MLP neurons of a small language model. Each row is named by its layer, matrix (gate and up: input weights) and neuron, and shows model dimensions 80-143. Each number is 50 + 10 x the weight over its row's rms, rounded and kept within 0 to 99. A neuron's up and down rows have the sign that makes its largest values positive.
After each neuron's rows, "fires on" lists the tokens most often at its 100 highest values on Wikipedia text that the model never trained on.

L4.gate503:65 45 46 65 50 51 49 57 37 41 43 40 36 37 53 63 46 48 48 48 43 56 45 44 40 54 69 50 43 38 48 49 55 47 36 45 54 59 65 47 53 39 39 63 48 42 46 49 48 26 53 44 36 47 50 31 29 59 46 61 54 49 46 54
L4.up503:44 50 32 64 63 45 56 65 39 42 50 51 40 36 61 70 51 43 61 58 45 52 53 41 47 49 55 61 54 41 50 50 49 61 56 42 46 29 37 49 45 29 46 54 44 54 27 44 45 34 42 67 58 50 42 43 31 48 47 36 46 65 54 62
fires on: " ", ".", " No"

L9.gate175:33 57 50 43 62 27 67 42 49 50 38 58 35 51 56 55 56 46 34 61 58 68 52 55 51 36 44 54 50 49 51 33 31 57 48 62 40 45 44 45 51 40 44 41 47 27 37 39 54 32 54 45 53 46 49 35 59 52 51 49 49 61 64 55
L9.up175:59 46 57 60 60 34 47 53 39 68 46 45 41 46 56 33 53 45 42 60 49 60 52 53 55 37 38 55 48 29 40 63 44 37 37 36 64 59 31 42 50 52 40 40 63 43 40 49 40 46 52 46 36 55 44 46 43 52 34 55 59 54 55 43
fires on: ",", "."

L8.gate295:39 51 62 43 48 60 45 36 60 52 47 54 40 45 55 49 48 61 46 63 46 42 51 36 53 51 35 54 60 55 73 44 77 59 55 53 52 45 46 60 52 66 49 58 60 50 57 57 43 46 54 31 36 47 34 29 49 48 33 66 48 48 49 69
L8.up295:51 51 61 48 28 57 64 50 43 44 56 66 41 47 53 46 48 56 56 60 54 55 59 45 42 46 33 53 42 49 35 43 62 43 36 54 54 43 39 55 52 45 46 45 43 30 63 41 39 58 42 65 39 59 47 58 51 53 39 68 24 50 47 56
fires on: " con", " se", " Se", "te", " re", "ere"

L7.gate544:59 55 55 36 56 58 63 72 54 76 45 44 30 58 46 37 56 49 55 44 53 48 56 63 48 48 47 55 45 56 57 40 54 23 50 36 49 43 26 47 39 54 52 49 45 40 33 58 48 57 44 68 44 47 52 48 43 57 66 58 41 59 45 51
L7.up544:55 56 68 55 50 45 42 55 43 57 61 49 33 53 64 62 39 48 36 54 48 48 72 67 62 29 58 55 54 54 51 49 38 50 35 51 59 49 54 59 40 53 31 49 37 60 50 58 45 46 64 67 56 68 49 63 47 41 43 42 64 44 51 48
fires on: "0", "4", "3", "8", "5"

L9.gate445:55 61 35 42 38 41 31 62 54 46 57 55 45 66 49 59 62 40 41 58 55 41 45 52 52 83 47 55 50 57 55 60 56 46 52 51 70 33 41 38 41 42 59 59 45 40 41 48 35 58 50 67 57 42 57 63 30 50 49 54 57 60 63 51
L9.up445:57 45 51 52 48 40 44 49 72 39 61 56 44 49 40 42 65 71 43 43 47 51 49 44 28 58 41 55 45 55 44 42 59 54 51 64 61 38 56 51 45 42 60 47 41 59 49 60 79 49 58 52 52 51 62 41 41 42 69 82 28 41 65 48
fires on: " in", " ", " by", "in"

L5.gate657:49 40 54 39 57 61 50 55 42 33 64 55 49 41 54 36 21 46 57 42 49 56 44 41 48 52 61 69 47 66 55 54 39 45 63 70 35 54 54 36 61 42 67 54 62 40 41 52 35 54 60 38 47 40 60 43 60 53 39 55 69 39 36 43
L5.up657:51 41 21 34 38 67 46 68 56 50 55 50 47 55 54 50 46 54 45 50 58 51 57 66 52 49 66 70 56 44 31 62 44 60 60 67 41 55 63 54 38 62 32 46 51 49 34 35 45 33 47 64 49 51 56 60 55 49 28 53 59 41 35 36
fires on: ".", " time", ":", " fe", " if"

L4.gate38:65 51 37 37 57 55 54 45 55 62 66 51 35 44 43 44 46 61 57 63 47 67 52 49 62 59 48 44 50 47 55 60 64 44 48 54 37 43 64 46 53 43 61 37 42 37 44 56 41 55 42 55 42 42 48 58 38 53 40 56 39 47 49 60
L4.up38:40 47 55 49 52 56 65 58 47 43 36 59 37 41 38 38 61 60 44 52 63 63 44 34 67 65 42 40 68 48 51 48 52 52 46 54 54 61 52 40 66 48 57 67 34 64 43 52 77 53 64 51 43 58 49 41 50 51 43 56 27 69 70 53
fires on: " |", " ", ";"

L7.gate535:45 57 70 39 56 76 55 44 39 54 50 52 43 36 67 47 55 67 61 59 59 39 51 58 52 55 44 43 40 57 51 65 66 43 50 46 63 32 51 38 45 54 34 52 36 32 39 63 38 44 50 40 31 38 42 42 31 48 43 42 59 52 66 50
L7.up535:47 46 45 49 61 58 29 70 63 50 48 51 46 54 55 57 56 62 50 54 55 57 44 29 66 46 38 50 45 62 45 52 33 46 41 48 54 42 49 52 52 44 54 68 52 65 53 44 34 45 67 44 36 47 56 48 60 39 42 62 43 51 47 48
fires on: " ", " Ch", " cl", " ch"

L9.gate659:42 37 40 64 67 56 50 39 45 50 64 55 43 57 50 65 63 47 32 52 42 66 48 42 53 56 63 52 36 53 48 46 60 67 38 57 46 53 35 50 42 44 64 54 49 51 28 44 48 54 50 56 53 58 59 51 50 54 51 41 57 44 52 39
L9.up659:54 43 63 36 61 56 74 48 50 40 47 82 52 38 42 49 62 56 43 56 51 61 33 48 45 50 52 60 53 57 48 44 49 52 61 57 63 57 38 47 44 40 61 49 54 57 51 44 48 41 55 50 45 44 57 35 55 54 59 51 37 64 45 73
fires on: " ", " (", " acc", " |", "."

L7.gate376:38 43 60 53 61 54 56 50 51 73 39 76 33 57 56 31 50 38 44 49 56 41 53 37 63 55 40 36 50 55 38 60 49 49 42 52 41 39 44 50 43 52 46 46 29 58 53 60 39 53 54 62 49 62 47 49 50 47 41 37 69 56 38 47
L7.up376:39 30 52 42 60 50 71 47 23 40 59 71 49 46 44 48 57 46 56 29 29 58 51 58 47 38 42 50 52 42 33 48 56 33 36 51 56 68 65 64 52 36 51 45 52 63 54 35 63 35 49 39 51 45 61 50 39 48 51 45 46 45 51 59
fires on: ",", " September", " August", ".", " July", " took"

L7.gate430:51 41 45 47 58 56 48 53 70 61 55 47 49 36 44 29 54 31 58 46 35 51 41 42 61 53 45 31 51 40 71 40 42 55 25 47 36 41 58 57 51 51 59 55 31 50 55 58 35 44 71 59 39 58 33 62 44 64 40 47 55 53 56 47
L7.up430:50 41 43 43 54 61 36 65 48 50 36 61 48 45 33 44 47 50 37 27 43 38 63 31 45 41 49 32 48 54 54 32 59 22 49 58 53 56 55 37 39 34 44 47 49 65 44 45 54 50 60 50 54 63 48 63 49 52 60 60 57 44 46 49
fires on: ",", " ", "%", "p", ":"

L8.gate325:41 52 58 45 43 44 46 54 52 44 48 54 48 21 32 49 47 57 59 53 52 54 47 62 41 67 49 58 40 53 64 39 43 47 39 43 63 46 24 49 33 40 61 31 54 51 37 39 49 54 68 53 42 62 48 48 45 46 43 33 51 34 48 60
L8.up325:49 37 64 50 50 53 43 57 51 52 75 37 45 33 45 54 50 46 40 41 40 49 75 50 40 45 57 57 40 51 72 44 40 29 49 44 58 34 43 46 55 71 58 59 19 39 60 44 53 56 55 57 69 57 43 58 61 73 49 40 42 67 47 52
fires on: ",", "age", "et", "f", " August"

L8.gate213:45 45 44 35 49 40 66 41 57 60 52 58 52 47 46 44 38 51 37 45 45 74 41 52 41 45 53 52 45 52 52 40 55 65 68 53 65 54 47 30 40 48 49 33 56 63 30 21 59 39 57 42 58 43 56 36 50 40 40 41 54 55 26 55
L8.up213:65 30 51 55 63 51 50 55 79 37 62 41 47 58 47 65 47 47 45 75 44 61 56 30 38 47 37 61 45 41 40 51 61 48 45 29 58 56 39 29 27 54 33 63 49 42 39 53 68 40 49 51 54 58 45 54 43 64 44 47 49 61 56 35
fires on: ",", " "

L8.gate605:61 46 45 56 59 49 43 67 51 72 51 53 43 61 61 37 29 41 49 50 55 61 57 58 62 45 39 48 57 59 67 33 56 54 46 51 33 54 52 64 39 33 48 49 42 45 47 70 69 63 44 66 49 51 37 36 53 49 53 57 34 59 48 48
L8.up605:60 55 58 81 49 27 37 28 42 51 45 50 44 56 51 52 51 52 53 45 50 37 40 44 46 53 67 45 46 48 36 59 58 47 34 64 42 42 43 51 40 36 36 51 52 39 71 43 59 48 54 71 51 48 38 52 48 52 63 47 45 51 51 50
fires on: " an", " |\n", " (", " |", "\n"

L5.gate514:45 23 55 44 37 53 68 53 60 62 51 60 47 62 55 45 34 46 59 64 49 53 37 37 56 55 29 31 48 56 55 54 48 47 48 16 47 61 52 38 32 60 53 32 62 45 33 77 44 46 52 44 45 55 56 63 54 64 55 43 45 49 53 38
L5.up514:42 57 54 40 58 78 39 47 33 58 55 54 36 41 55 40 60 42 55 46 49 42 47 58 42 48 47 46 46 56 52 49 50 44 59 57 73 59 49 39 49 27 54 54 49 57 48 41 54 49 54 48 42 46 47 49 47 46 57 35 54 70 45 41
fires on: ".", " ", "b"

L8.gate162:31 47 46 58 40 64 50 43 61 47 42 56 58 51 46 45 58 59 59 38 56 28 44 52 31 49 43 47 50 38 42 46 61 44 37 48 57 69 57 49 58 60 56 51 44 49 43 60 43 59 47 57 65 51 57 47 33 47 60 45 36 55 63 58
L8.up162:40 45 47 61 55 58 58 54 47 29 28 43 61 47 51 60 49 40 70 60 44 45 37 52 51 52 42 56 57 51 46 37 39 38 42 45 52 63 44 48 57 57 54 53 62 44 47 41 52 46 48 43 62 53 62 29 38 57 56 73 53 57 47 60
fires on: "us", "ina", ".", "era", "ius", "ia"

L4.gate505:40 48 62 49 55 57 57 46 63 38 55 75 53 43 48 50 55 49 57 56 46 97 50 39 42 55 59 49 38 47 51 33 38 43 51 46 57 46 51 41 36 51 61 40 63 62 41 45 58 33 32 57 55 57 63 43 43 42 49 34 53 52 52 38
L4.up505:45 45 42 39 37 46 65 52 49 61 57 67 43 36 65 63 53 47 35 41 58 56 61 37 62 50 37 75 43 47 65 48 33 43 34 35 44 50 61 46 67 36 47 55 50 53 63 49 57 53 54 34 51 66 50 57 48 70 53 41 61 60 50 48
fires on: ",", " then", " such"

L9.gate92:51 51 42 60 44 34 37 71 47 52 64 55 49 47 31 41 36 41 39 42 39 48 53 68 51 50 53 30 48 52 59 57 56 40 58 53 48 44 45 76 25 58 56 62 52 65 60 52 51 50 40 62 74 63 53 57 27 48 46 28 44 52 50 53
L9.up92:54 55 35 47 35 53 42 45 27 45 55 50 18 52 62 51 49 38 48 43 59 48 53 52 47 64 66 37 45 55 38 54 51 44 45 61 61 44 44 65 47 46 53 51 47 50 54 44 46 68 69 50 56 52 48 63 61 43 62 55 61 43 52 44
fires on: " |\n", " F", ")"

L4.gate623:41 46 45 62 53 75 37 43 63 47 62 30 58 47 44 43 44 62 60 50 56 41 40 49 47 47 52 59 56 52 64 56 54 55 49 45 61 44 59 64 63 56 65 63 49 41 39 52 34 45 49 40 56 60 42 44 41 50 59 46 55 45 31 43
L4.up623:16 45 34 56 54 47 56 38 49 48 46 49 51 28 49 73 59 61 57 50 61 42 60 55 53 35 42 48 52 45 54 44 56 63 60 40 45 38 55 46 46 36 63 51 56 40 43 53 51 50 52 49 50 64 47 43 45 41 46 52 50 51 39 40
fires on: ".", " working"

L9.gate461:49 54 41 37 54 51 39 51 48 61 49 49 45 39 42 51 43 67 52 43 54 56 58 45 51 52 38 39 56 50 54 56 59 43 55 24 49 25 55 55 41 30 41 53 46 67 35 53 44 53 57 71 49 45 48 57 46 56 38 59 45 60 47 55
L9.up461:45 62 53 38 63 53 61 33 38 56 43 39 61 31 40 37 48 49 46 46 64 65 47 46 60 51 35 65 60 46 60 61 52 40 64 64 51 56 49 57 56 37 45 64 42 53 55 37 46 25 57 58 57 43 33 63 64 63 52 38 64 61 60 53
fires on: " |", " the", ":", "'s", " a"

L5.gate201:73 48 39 50 44 60 50 60 52 53 47 60 44 60 44 34 40 46 44 26 40 42 48 57 50 40 38 46 60 60 51 52 59 53 52 52 41 57 61 41 76 58 67 38 52 58 41 60 62 34 69 44 53 55 59 60 59 42 47 52 49 36 24 35
L5.up201:72 48 49 43 56 51 45 46 45 42 45 56 56 60 55 57 54 57 45 45 31 56 49 58 41 61 41 53 49 54 47 46 62 71 68 45 51 74 52 35 39 60 56 46 58 47 42 45 42 47 42 42 58 47 55 40 44 66 52 46 52 44 53 33
fires on: ",", " (", "0", "'s"